config.toml
num_hidden_layers = 9
hidden_size = 512
num_attention_heads = 4
num_key_value_heads = 1
head_dim = 128
intermediate_size = 704
vocab_size = 29458
hidden_act = "swiglu"
norm = "rmsnorm"
norm_place = "pre"
norm_eps = 1e-05
positions = "rope"
rope_theta = 10000.0
rope_fraction = 1.0
qk_norm = false
attn_scale = 0.0884
bias = "none"
tie_word_embeddings = false
parallel_block = false
init = "trunc"
init_std_qkv = 0.0184
init_std_o = 0.0
init_std_up = 0.0184
init_std_down = 0.0
optimizer = "adamw"
learning_rate = 0.00114
lr_mult_qkv = 0.7
beta1 = 0.95
beta2 = 0.98
lr_head = 0.00825
max_grad_norm = 1.0
warmup_steps = 290
schedule = "wsd"
decay_fraction = 0.795
decay_shape = "linear"
final_lr_fraction = 0.0
batch_tokens = 262144
max_seq_len = 768
doc_mask = true
train_tokens = 1607000000
max_steps = 6131
dataset = "wikipedia_en"
MLP neurons of a small language model. Each row is named by its layer, matrix (gate and up: input weights) and neuron, and shows model dimensions 0-169. Each number is 128 + 24 x the weight over its row's rms, rounded and kept within 0 to 255. Numbers have three digits each. A neuron's up and down rows have the sign that makes its largest values positive.
A block is one neuron, or neurons of one layer that tend to fire together. After each block is what it responds to, as a language model described it from the Wikipedia text at the highest values.

L6.gate0:157107159130159132050101102114165136134137100132114118153138095139139177110130078121153127123120150180129074109135139122101110113089132141112116129110133095181090154129105116173140112132153166136146130135131129126134118108117115106132128126156102148173117117084106089125117088158156089177132139113108147100112124137143131146148086094145145146134111111119145110126164139136125158102127119083124129148139109118122145137156131090120130164098130170139137159147110109129131140114125134140148145086126157096125131140
L6.up0:144159124142081122131152150115123174121129130144119086091062154085117095150136125119161143135141116158123162120099142122143134130150145169132104109124143113126112139083113131148141169137140164112163163133064072120113137108115122104131112133147122076110153159160158146098133140114097126117150152146174098138125094146099103128167153157109136105188134069123141127107111138125098135139117109166103107119127134108132107111130135107150123111129179109133129087121104140115150131100103145143102117146099173132130138134
L6.gate304:146145112132129118167110131129162127114130138128130152089122146143130138100125140114124111111139116148160137126064140138136098091109138126113164154167119124111121146163081100178142118148116126116185132064111115092139154113132136117128161151138100111113119121160151165127178141181101162134141110093160098089139107107108109121109123116124129154156136135157132110126143137136116157136095113076131136056141140152129170090115125141117133150141117134130101113107123139145127149135083116133163096086140141163106166124
L6.up304:128155120151125156095108125173149141085116142151105115152132108125126155130135106111112129138097127172133132087102109124133139115104106141118151091034117068105132215141086087115117106100126116120192105127135096079174194097107144135111117093162102175134159117141132128142082149104121114141135122153161140099147141123133109126103068077103088132142114157135152095110147140114099128085129126108142159131134159135163123116113112155159120115132140158114116134118121104121159134127163158130140110111106173105086127132
L6.gate360:130151144102106124115144134109153132097108132147093135130095130128133134150170116107105134140116127127163114123080073068103148136123145109131143118099151107110145155123112103120140121125142155135161066148111112151117113135113177094169120112139120149117096159081147157100115130132106113119131151164104122117093125135160102148127118158148157150124199139084084105100112133119100136130139132122113128113060106117076136165208113116183116110120199146206113095113086092089155146132138170127126134136156117156124122171
L6.up360:115115164129117141139138103105140107095158177119143137126072120117109123165128116108146154144086108127131113109130132105167132091144136098146113138127091108116122164105106098129162093119101132092111140158108070143140120162153159134136124148098112156132151144147138119121109129100110141115126113111153163139161174149115106146134131100090121099125101122127119156125148120156136137110141071156126159124132088057138093056173103138114134147110102120193129122103172120181108109141151139120132125148156113134083175084
L6.gate588:122091143133131097131124121145173143127173139120164110110100091094111139135109093135162144056142134132123132155106140146130120092140128101168157117164130094167110148164155127165134160156098130114115118128116136109125134113125116092131095063108121155124114123122138131159113115136137097103105126140155097120166103119151141161146176116122118103098167120123143085120132137175107134133142106122147173115173130170103089124157119096131115129138123201148153166167103103136158105147121076151149127107182173116070114116
L6.up588:152142118096134123117183100155112134128104092120132126160133082180140072093092099139154172156123094081117116091133118112123146129094145158134109135110151110109110155141091158125123104117177120074133072110177123117165111145106102152117155150145113160136125124180120093142097123167094083141147127131124180159141125129105085138133120110158122134096094093131132146134115138134103133138130133131092138130088164114157143108137136160114116144114108117113149097117137115095105126085119123145092122110073072111172116100
Description: Apostrophes right after a noun or name, mostly possessive 's and sometimes contractions: Trump's, women's, didn't, doesn't.

L5.gate39:151169098119155162128061135124161118098162104115132160148198110149142151113126089118121121106149129151093144174111132145129140122073151173122115098140157143108112132140142138132150122139148114099093116112145136107116117119148105105142111093139108105151145167166162171148140127138145120107139133139121155124144108144106188123151150152116153121118169180129070130103095183158120146135115113081103109134120135141185079100074118149129175132085109147100140142118103173151145139139116121154090135083100150157141127147
L5.up39:125150113141130126145133086116152156079122157122158137119156116165109103126160111113148141092095131122156131145135155109128106103078122167113116131077118113121106128133146128152130155098141115122142156083076103111139145162176145094114089121087120137139136164183135129152068147181146127139138123157148158070132101152111152133173143133146153134173092139101120170105092138168133146171100118156109123100127119129091119087141110131131135173138154085140113105123142133163141185139109146104145114105151126126147108130
L5.gate112:152144111150119125144116126128158110111118112112133181144152098111163124122143185122109099132130100131140131157127140131115137086107135110113090090113169148102183112137129144074131112140124104113108130105128120136130098131113136109148114082092101128168118124113143169125094080096115052095090137107131125110126070114121166115142090101102147136123135122146124150128166131128147102122071118111117155157151156163123089140128124092169137143115118108100148137111162057120123134123103056119118130140131130116116132144
L5.up112:093144122123159163129142115173114096121193152134144116173078140099184171126120099134170121125143124087095103134116114151143097067118130098089140121110157100155131117179148106169140121125131100105154127111141132107099136122090110124149154094120118109149145113082168142126127081126127100126141189145087113111108159141153113156126157102171123139151117114136145139112121070147102115128117104133106082136115138157113097115136103099157175120143142133111148144112137100120148188110164108114138164140167136127131121143
L5.gate129:157129098114127121152137159125160120108170146147132120138115113125165159155135133117125089144167105108136108129116176127105118102119125135155119142110120125152109153120103068152149111159145109130136137148117171121136104170077172129100122102142092147124156146094162180110129158126107068117111134109111130163149164112107167105082146132115117090111092135086115118140132101147166147137097125123096112128116119133125106095116138136107110101106144100125141144102119152186150140148114128129134121138123138124126129105
L5.up129:125115159088112097134141123141191114109132119148109102101104060097115152138138116153114149145148163143102117131101103139149123122154129140123148147130117114105124122121146125173160142074132150085127093125186133148100131132147149102177149080121129178092110159111165119160088078148141117166126156102188103158134146111096111132133111137163124107152105126167136173142127121116124114122090117110101123130086126140153125091090103140121069136154118108147105119104106126148133141182112127142175138143092087118149124115
L5.gate313:123115087145164161142139115158162093116149076132126178124140105174115152135107109092193122130129117150126139121091125135127105142122113115156105164083117108120135126117152124117150111146139116125110147140126128153178115176185158151129140143114088118157144144163148148130129106131120134105134127108134159131141090116135133126161109105160158098141110140117133115147089152087129115141110111122099153140083155101128111101103164169115112119124171112098158128152131110163127159124137164143085185115131131088151136138
L5.up313:140104120107110153127156144132158139102170124144138146122174117096124098097103125132122113157155162186133086149099084099131155139083146193121095171134135083158144109121134109091142142155171117101140117119131128200121114109132165103132117149143085120167107126104118113122140103159097110110119097181138129115130153120130158130117098140156140132078141099132132101143140139101132052141157108147131191185105126155118142138165132152153150121149130127142109123123094107130098157091142112128103123150192089180104117101
L5.gate457:197135088136119098103142095146139183144105116155148115121189135142144136145085089111136131086131114144120109127095102106128075080160099108117126150121144123098156096132132128159122146100157098113094086153150134129124119123116172140137142110108129153114116092131138123151136104134092084107189106122094162114080129124147124096157126114078155133149143165091109079113159137118115174119124117141101097136094085126159167129105153138112144095186140144159130087110147131174138160049131151119167145124157141117131093126
L5.up457:107106144138118183146105122127076148138132143137148112135111111135111164124111102112125097124140121145105132140132141171102118150115129098108097139128121110099106142125092104143119121113143148132138133094093130154099150146094107131108146078121094095139150170109132150111072107061128125149122131127113140111123132145146128100133121102164150151096176108091138149114174158182084106133093142148096122153143129114130095141148104105105118137086114133130126157130105123136147128117151099151138151130098168115173142132
L5.gate679:156164148147155124154131132187160120103208104106126125143139129116135177130094109160113097127163163112055099142143123158109108092129139146133110099121156125117127106198161135115158137148134095144126141143077162126135107106129111170106108097118126139123112098103114112149139132158182115176115129133109165121124140106109164093139109103140117133105136151125082159156136078114111159130148154140121142129142126154120139107147138115149111128121090183137142125116151106117136126138122125124113160126149129142099177129
L5.up679:145141197111120136124151137141120116114144132127122148084115134124117153136123110154140096143184118087122129127108136138138145120151131120110100097115146125119117104117122105137132148117114157144111093132099059135126117127120119116151106129132142139164118105080172122126170140099119153172130139120119125120128104138127120119158142118149154140125178116121065171120159128072113106135106145109152114147126125115107151161132133118113132107152130130150135128121134117123165123187148114169101127157121181114110128105
L5.gate683:111125138111158169130174109152148172125170128103121124080149089107110177157120122127093107159149163162134141136112093136114155134140131098167141116170126113137079128123137127182163122136125073117125159143167123178138118072129114120115138119112123138169140107120147162169136109158120088148123140085130124097129110159169168161135113146159121122146154148102122127129081135115125111166126151092130143101138117161133087126119112120108094103088138098133114090129128109139121127139106127104105145202132141144171138099
L5.up683:158122136127109158119137131161185095117117131106105111117074102104108160122128126091128153138118103162115119171060166117088111112090141118122081139100134134095129140101115074115143154172121107113150131122109142156089131135137130092154162087141101121131132112071171139103121192119117111123145141140124046122113118095110094137147111120128114118173132152130119217130151103145135121132117150114086111093110116068111129101174117129133099165087097133089130117101153095164137187117153104118128118135114092167102135139
L5.gate685:144132081080172101104139121141109144155144126114160146179114085158140165137111151139116106116113120176132101149111115101104124093066120122130108130117148092147154135105122153139127090137121092113106104125129132143132123123160135087141130097106095155146105121122165161118118108145134111098093106129117117081123125145117123065104120140121127151086137115112110138108116162176132129150069117093147118125105114157155117094146137114163108170091164130122129136155129115112149114125107098179113159161121148124139101140
L5.up685:164117110116080139149070146067189096154121102125104127142118073109152135107137150150142111114197082158126067123114122133164119127132160118152118142114078147095124128125125111103133123164120108104120169127102125152099133134131110089109153127117110124123128104128117128145094133114090114125125147141121099114122097125112130146128114145130154109120125154104079130108161125141155118137101148108109147106127132124132085124107073129139112133147122102149142110124137121159099151097147100110139137106123104125125148139
Description: Second digit of four-digit years, right after the leading 1 or 2, as in 1|8|76, 2|0|09, 1|9|74, mostly after in or month names.

L6.gate81:187139116140151167138145114121114129120160126129125126172111121127116166121121105132136105116158112134143097167099154128142121065117153114113103130094117110091136126185129155158152142134128102098117120168136113110111140116079115121162131091127103146158113137172108160125132095134128088113143169115161094131153088173110104080144125131170132133133198101106151152132135149147128115144092093114120146124123128118144116101117089121097156142152135102110155105126181131143123145144090090082113133115138141151146133132
L6.up81:190112109142092158142165139115134085175115140152209156165158136112152138155132106129128123094141105158154122130106133065105124107106148113156095109148132122109112121096142177107144127134151088113140158137135126143107139152135114147134146087123096109161137143158141119126138158150131092143160107146141171130121113087130118155137069153130133144084133126154157150125126137134142106098072140094139101150134102173153138131100094111101140111134142119081168083145081098103126119103114107169077162132135134134181134120
L6.gate127:118159090154125147107145135128136113137159131080123102108124118148164128104127122153128074119162096151158111134055113137094131097143107097170108140128142132128118115151122163127143123211113128102146109104106119125106129135070119123102108095135082155121127114114123128107150164139182105103117143150114146171112103129121140126134124145155144091105110144079172120138121134133114118127105115124092132074153107137175109112143134085143173149150185143138140103148125112170202176122091082088130135134159131116151151112
L6.up127:128157149111174183131136105134126118159147114135132089122110128112155117120108101108146124139128162150096106143104137145147102070105093093142121151231191112087124116154161135131126146112135118117131130113156143142132149135126150129132105079111136119095126083131128167079135149102116124121162164144112143147133143142118112091127149135109124153165128115108099109160121154117132136138112133120114080101127121161117133133127153102108159137103125118112119135117134151144148172137115110100113132096189114138100098132
L6.gate430:155133124159116141114146093097148159096157068121106138134150098165111142100121123140147107113162139127130115129151163128138113107096094138097113125134110107140108109153112117154121089135100119115152111139103143090111171170121122124113108112148112092128125136139131131095110102177132135105115160127133139162170146118114137077149125112183119134152165070091102110134159097121119103110132140135137163121127120075122121122132114141107159117125101151122123103148129119125151142167103087134101161118143113100155092152
L6.up430:111129105150147151162151145156081125127130115065118151136148138154110134149142107134122146075159111162125136130127137177140127152101087147147116114126138100113154167128155134153099128141131118120085132126104110158169107083105154117120138139155140134118104115140115126143144115148132137156127103149133132166152132138136125155152143114104148109114119145103161060104125103102090109129111161112136131130156105148174114159097128094114125131123149136137100145131113155084162174144128104137112105178173092103109080149
L6.gate476:112150088106121114145110124136120115127163124126108146138138138097095100167149121093104119102131143158154130130095115115106101129099070118146160110179155132136186112146104119121130116159119101115130135156117128171161118138111097125114122109136112113121136150138127182104164142119150139079109108111141124169136133125106159129147161141109152136166107164189142132124112127140111151173102134130106096112119133121154129137143143123142128107119123116164122154124135088110135133096168137160095118152166122146108134101
L6.up476:174143088173093163117153123135187118117111165150128161142134083164142146110147117150104114116112134162144089127131136162120136070144158111123112107080120098102157109143111177145128081135123106129100135140144124146095110147145156095165136154133109128146157139102116070153071157115127103122125140158125147112151119153111099132111116113084178100088159119112086152144147119165114107153117153130107127114122078114156116163125096115129140129134138133106163117089133095127154171132150099134093166144144122137138090167
Description: The first or second digit of a four-digit year in running prose, after "in", a date, or "(", such as the 1 in 1880 or the 9 in 1969.

L5.gate92:158131080077104137144125137120123141099088143153111110118095138111126139108122095152118133164147123182124145159087153111128132139148127161111144141134081154147102159101136164170140136134127134113130130124101167147126168151184127167135148136118148172138102108118151157166117127123119145116112094123161161179117131126124147129103118136094143178129141107116167126119155149130140160113063183072155122158122085168141118129150139203116131149102123121123108145131095095150117140129126097110146111082097157081096128156
L5.up92:138147104122105104119105183139141137126149131137120147116098115131116112114164135106126188136127111161138110092113128087143128133111167160106100121135173085087101120138120140171170132163122135117114095127133093136134110145112113126115151155137118141128121168159101091142122138146121121161127132074152127114132139172137087126136135112131136142106124119123190083122139109115102133089174102093133086098113159129133080178115132135145115145150103052112133127148159105175140097126097124100140150143110125141079163121
L5.gate136:162119095126127135092148141140136108129104118115124132101154132085129150143105106146138144080128130117095142164145138115097144119127166106195063129156113144117123168084149175136116130163162103149144101124101194162103119097138130082153152100120108167138091139133120174149122160133123138081139151157173185101133112156155105145109118112094150124114151102157126122110160129152148102130071107101143137087077090104124102130129143145151096130128163155111130141114137123149154076099113109120130145127138114138134099135
L5.up136:102104096083120120118129103141120166113101171098116133085161108135129137166148100130119155147120092137139164161122144110122115111147169139134110157134102099118101143112093104124099164140140106142124124114178150145102109130139122122100120111109158127097129147118152149130084139147177129160120133117183105175126148166138114158120162156136178150140156122127141161145115127147078133113130189117113104165157095147168114174122142143141086154106149138150074155118155137159126181093106157104175157150101148117134094084
L5.gate311:158114146113160118132115132143138112071113114112120132141143083139141140112118111142114124117099081149156150146124143123115138124107112126129105120142131122125092183057085164123158122140163118155140124128093152127142140108138114129155149130127141129157169123119110105095137124103112112150120115072127112109139070146150143119104157129107129151183163110142118098117161086136164120153122130132111184162124112159131160082130154105129107109092132148145115121130109107156110135163107158151101100060122179140163122109
L5.up311:161132145128100158123119128122155152172124149064110132095120166149110134128132132123133141137137151130132134110167151112104108167118109157151131161125117164145097144091118166094125139149120112139153145145140125087137132149156115112143111136130119124178132145167103163076122125128123119135108089100123124091151146107163110128120142097103158103138123138123102136135093120106147134172139094162133152142154139129139184146110116116110137133117146118106149127162138119077118136108139157150120099136158130088162144107
L5.gate343:154163139149101166133145125148159108082136124072094144123118099125106116131139134113139149142097133140129131129117133115098110113105145113176120146109159154111121111099133090128132082156094142162121156116117123156139101184165131127084146125126109118131133105166111123133145132158088121077114117120162076097111128133117143130132122135066157122124109112101185112167115121117135097126114157138121153114110111126104102129127166031139106133153108146135111145125094111181182129112099136132157098148090152143096112130
L5.up343:132097095132149080161145149144079125128114176096108139087116131078116168109161132117099190125129130112133134128161158144097172126151124099137139151136101137145123118105155104172144108119150126098130149116148154146154129118144115149106130168119129152149112110132100125095103085136111175120140100171153148080128116124177105129127110123114126115146132127124112116133140131127105066095125087135101159117129191179125134146120134149089138151111116134104116110123148103126113141161077097111096114112147125139199150138
L5.gate365:130093118111130164156155133135104204107123116152111104116154143129141120097125136088072145112180130122144109122097157093121117139122140159128134138141151114151113146118120126158126094148067095120118134128151132129138156085167148108117102132135125151114131125119147127156130135139142080172126171120111147105158132139139112157125142139127141110133153148146139111155140156121154151124127124091157071117133129087134128101145114169136108062140113117107154129087130085125105109132127121094177065096173149144154133150
L5.up365:137106144085092155114137132117122110124160115160097114132162106086141153110140067149154149132154123070131141114126150133119177113102136121131137135157121106141149112126151116174145121156090108156119110160124103105126112159118131092149109113119137153109133131159140142122134128138179140143120117151128187112149179095140117129119117120111130121152135153125137178108113143121110111119128104116165097159153164112137147091126162133107179108175123100138134089121111111119118110105108155112135139141133130158149109145
L5.gate408:157149137087157131102125150110178152105134125100104170135144124139102129135144188146135153093102090121141117142132160117128105137140109174133118158119132125159103138141098123107178153115084079139116140103133112133133132090137144135112116127153159174130136180115113153138132177096108107119118136077145143142109109087134145145105117098131137143119126143113129171107145121108155120112173143082079067115091155117153167109120180128090091114138141119123117160103107114143121126113148130096187120115161159114114142086
L5.up408:123118156102106146125101173100128110132138119124133133133141161130100146082109126110137100131104145108136125119123154086117114154105101201161144090111110141110126110123112197161127080128115103140128166145179144131145100140150098119133129153127111130117145136083097134156141119099095147155140110091126123164136160131118127153113168159131135160127131124082176143183102117113144138097148146147120123176151109152128126139117139106121123122137088142130165137162121160165098134073097095140142149146128126088105145127
L5.gate480:141138125149125117117110147120158144108094103129115137112150132139132106167109134130139162105203123160150142128154184110101113129125127100075108114156140100147137163086164163132147147114141146083143107097174120125139153146159142150139146099133097169159127114173094142134104132126138057123131088164073130111129103121183128119114132140101135150109151113158106127098080147166133131090117114071167137118115088156100172127160172132167102123103115113119147121117134077114117126157121116119096143144088144141163127127
L5.up480:158136172120118165132138140125162112131127173145107141105125102153124123132138154115131101069158129145087153123163112067131118197175124139136076160121147153149103153090107151168136145105122121105165170145127115137102188172191139131145146107129088126128123112140144165123152140112117084147121146156121169151110144166122095129135117159139134113144136106188111100123119096106117131099138116137145136140121106144143116139117112190106104132141148147131130100131119133141087148139131148164116142131135136130166090111
L5.gate552:124133093176136151138086126110163128130094148141097142161136128141101124094151138181115202141158112136185163146148172151125096132057108109102128103208153154122107171119130168110125159115155095110125120146139159129143087165134105142098130094123147116125111129155140122106160107111143144149117144119159135101132109139125129096103138115102120114112104110120113086155138120114130117141122138131132160129144129151108157133125171135124112117074127122062139094158142132083106086138123123122129092105121147122117130172
L5.up552:149074089097132113113090098136066146128118111109156127086136113091128127110118133141134147103091158173147143098175137112124110124148129106121125133174094182127128155089173161124109117080158183154129149124146125133140170118129115121134155163122151171149131112171121140124114171164144137124152128121155139146155096114120123118137156149119108126144129069163126120139135115131133098112124118161103141104129150128119109123122135109121133148108098171110093155102088132098165068123128121146125080072103168142056138125
Description: The space or other token just before a quantity or count, after phrases like approximately, a total of, Length:, more than.

L3.gate248:166134166150164114167132134123138094135158131133149167134126143136124139151153125166107127094144114151090078163140160113142156066157162121100104137120116099110145131146172173159154120099148117106101150132117121169095107107114120128150140113115090106147099187095126093114099099123099100142142168133148147113169054168114129113153065120079128135131113087098121115128107133122069122110101105119152146126162116132125116111136114097149117134129101106134127114101128127132155138110055096111121144121109160123144108115
L3.up248:096149090096147101120142103104091122133118143143128115151118133170124094154091117090122128133101116153130144160114132136109115125127090124145153161145132105103129120121153108096144127110120123122153134111137115158106133120127110130071116096127108114117110125121112145121123139122163148167107126116114156174129147105112147140136122131185113118156177087125119093125115150160144099086107122122144118161129116098120047111101119137145157136143138143114123121151153148169148164139158127088081127144163145105108144140
L3.gate697:141162136084173169079134130126103111100075084100121129159158143158135113139152124162122130093100126101151145124111164149103156174096135134138094129119113116123095113121144135141139138110122121144096123151127127146080134115172103117151089077137131180143104119102151145131127097153090105128128169146118163084140131144149164135184151118124145141151154106143135114130128133144121155123139102122112153129101158151114127112152116110142127144124144113171150190155162126148141143115129149120115118133141099156168121159
L3.up697:126127142143151132139139144151163138105126139110157134128146111105112093111178120119109163113100120130118168129084083123126131116095133153132149177144135113150129109198103144094152121151145110133176183126103137146132126144124188156145132119147166146179100109110106116080140136108103103111091082132105124096133124099109145094139185113143135122188094127141106087122077097139087156161102093118135157128171130134129124141112091127169170154127087179071160143113119102142129154108127158144182079092115119159092131198
Description: The second digit of a four-digit year, right after its leading 1 or 2, often in ranges or lists (1'9'77, 1'8'93, 2'0'15); occasionally other digits or the slot before a number.

L3.gate132:166136123135169109121120166135131096128079130114098123124108125124126108078097139113133168132092161131120163136108149152116156137155100158163108151091156142080160101084119119186118136111095089104121127117131158167131119147091181102143116169110080158146165128154118127110158107059152147134120151133132202172115117121159115126132138121130144088111163144157125099153107082070138127092100107123133136120145129133147104143113147116156116125141105112105133113138133116122138109142091099124166115084151130116113101185
L3.up132:175170123106125100089150140143144112147142119148111118181122094135083089126125058112149119109129124171155127115119095154117113125118111183092156103123124115142145100172114136150133156137081138112150107130116080113147130149174100124126098166129160125135120141132130032155164095148147092108111064134139122115131108107088140153091111139146125133141122126173131145114124139135140161146147112099163146121136104138139096103149117129107125148123152134097105135160133141110133127151127127142155140138127135131162116162
L3.gate584:134142135138118105112090138188187103149167142115107110152101114157127148109142119170162167104158114158114138107115135133094132111154109125131155084150132108144098135130059134129124106178122141108157109120110139090118122122168140086125094117125108144168146133158127151128150122139114114093126127113169123160105115117119176089109132114187139144147106132157136147146061152124132108133131111124189163141129132101121098082153141104104135199153104121148159112108144128164164137139113090143114136149123122125144129109
L3.up584:161168082105128105118114134099139125118150118142120134127097099154088102103123144135145108124124154097164142160049082164122148135142123150133104130142133104081107149155112117098137147128140134118152128115129155111151099149101108160138072124122121118126083109104135134101143130141126139117120144167135177161131083150099171142115159151102144106158149098175129113140105123132156141128108123140128144137135135157105097131089123145090108177143115136151149181163098130134110142142111158114163116113141125150125114197
Description: Opening parenthesis right after a number in infoboxes and climate tables, starting a converted value, as in 69.8 km² (26.9 sq mi) and 5.2 (41.4); weaker on table pipes, digits, and possessive 's.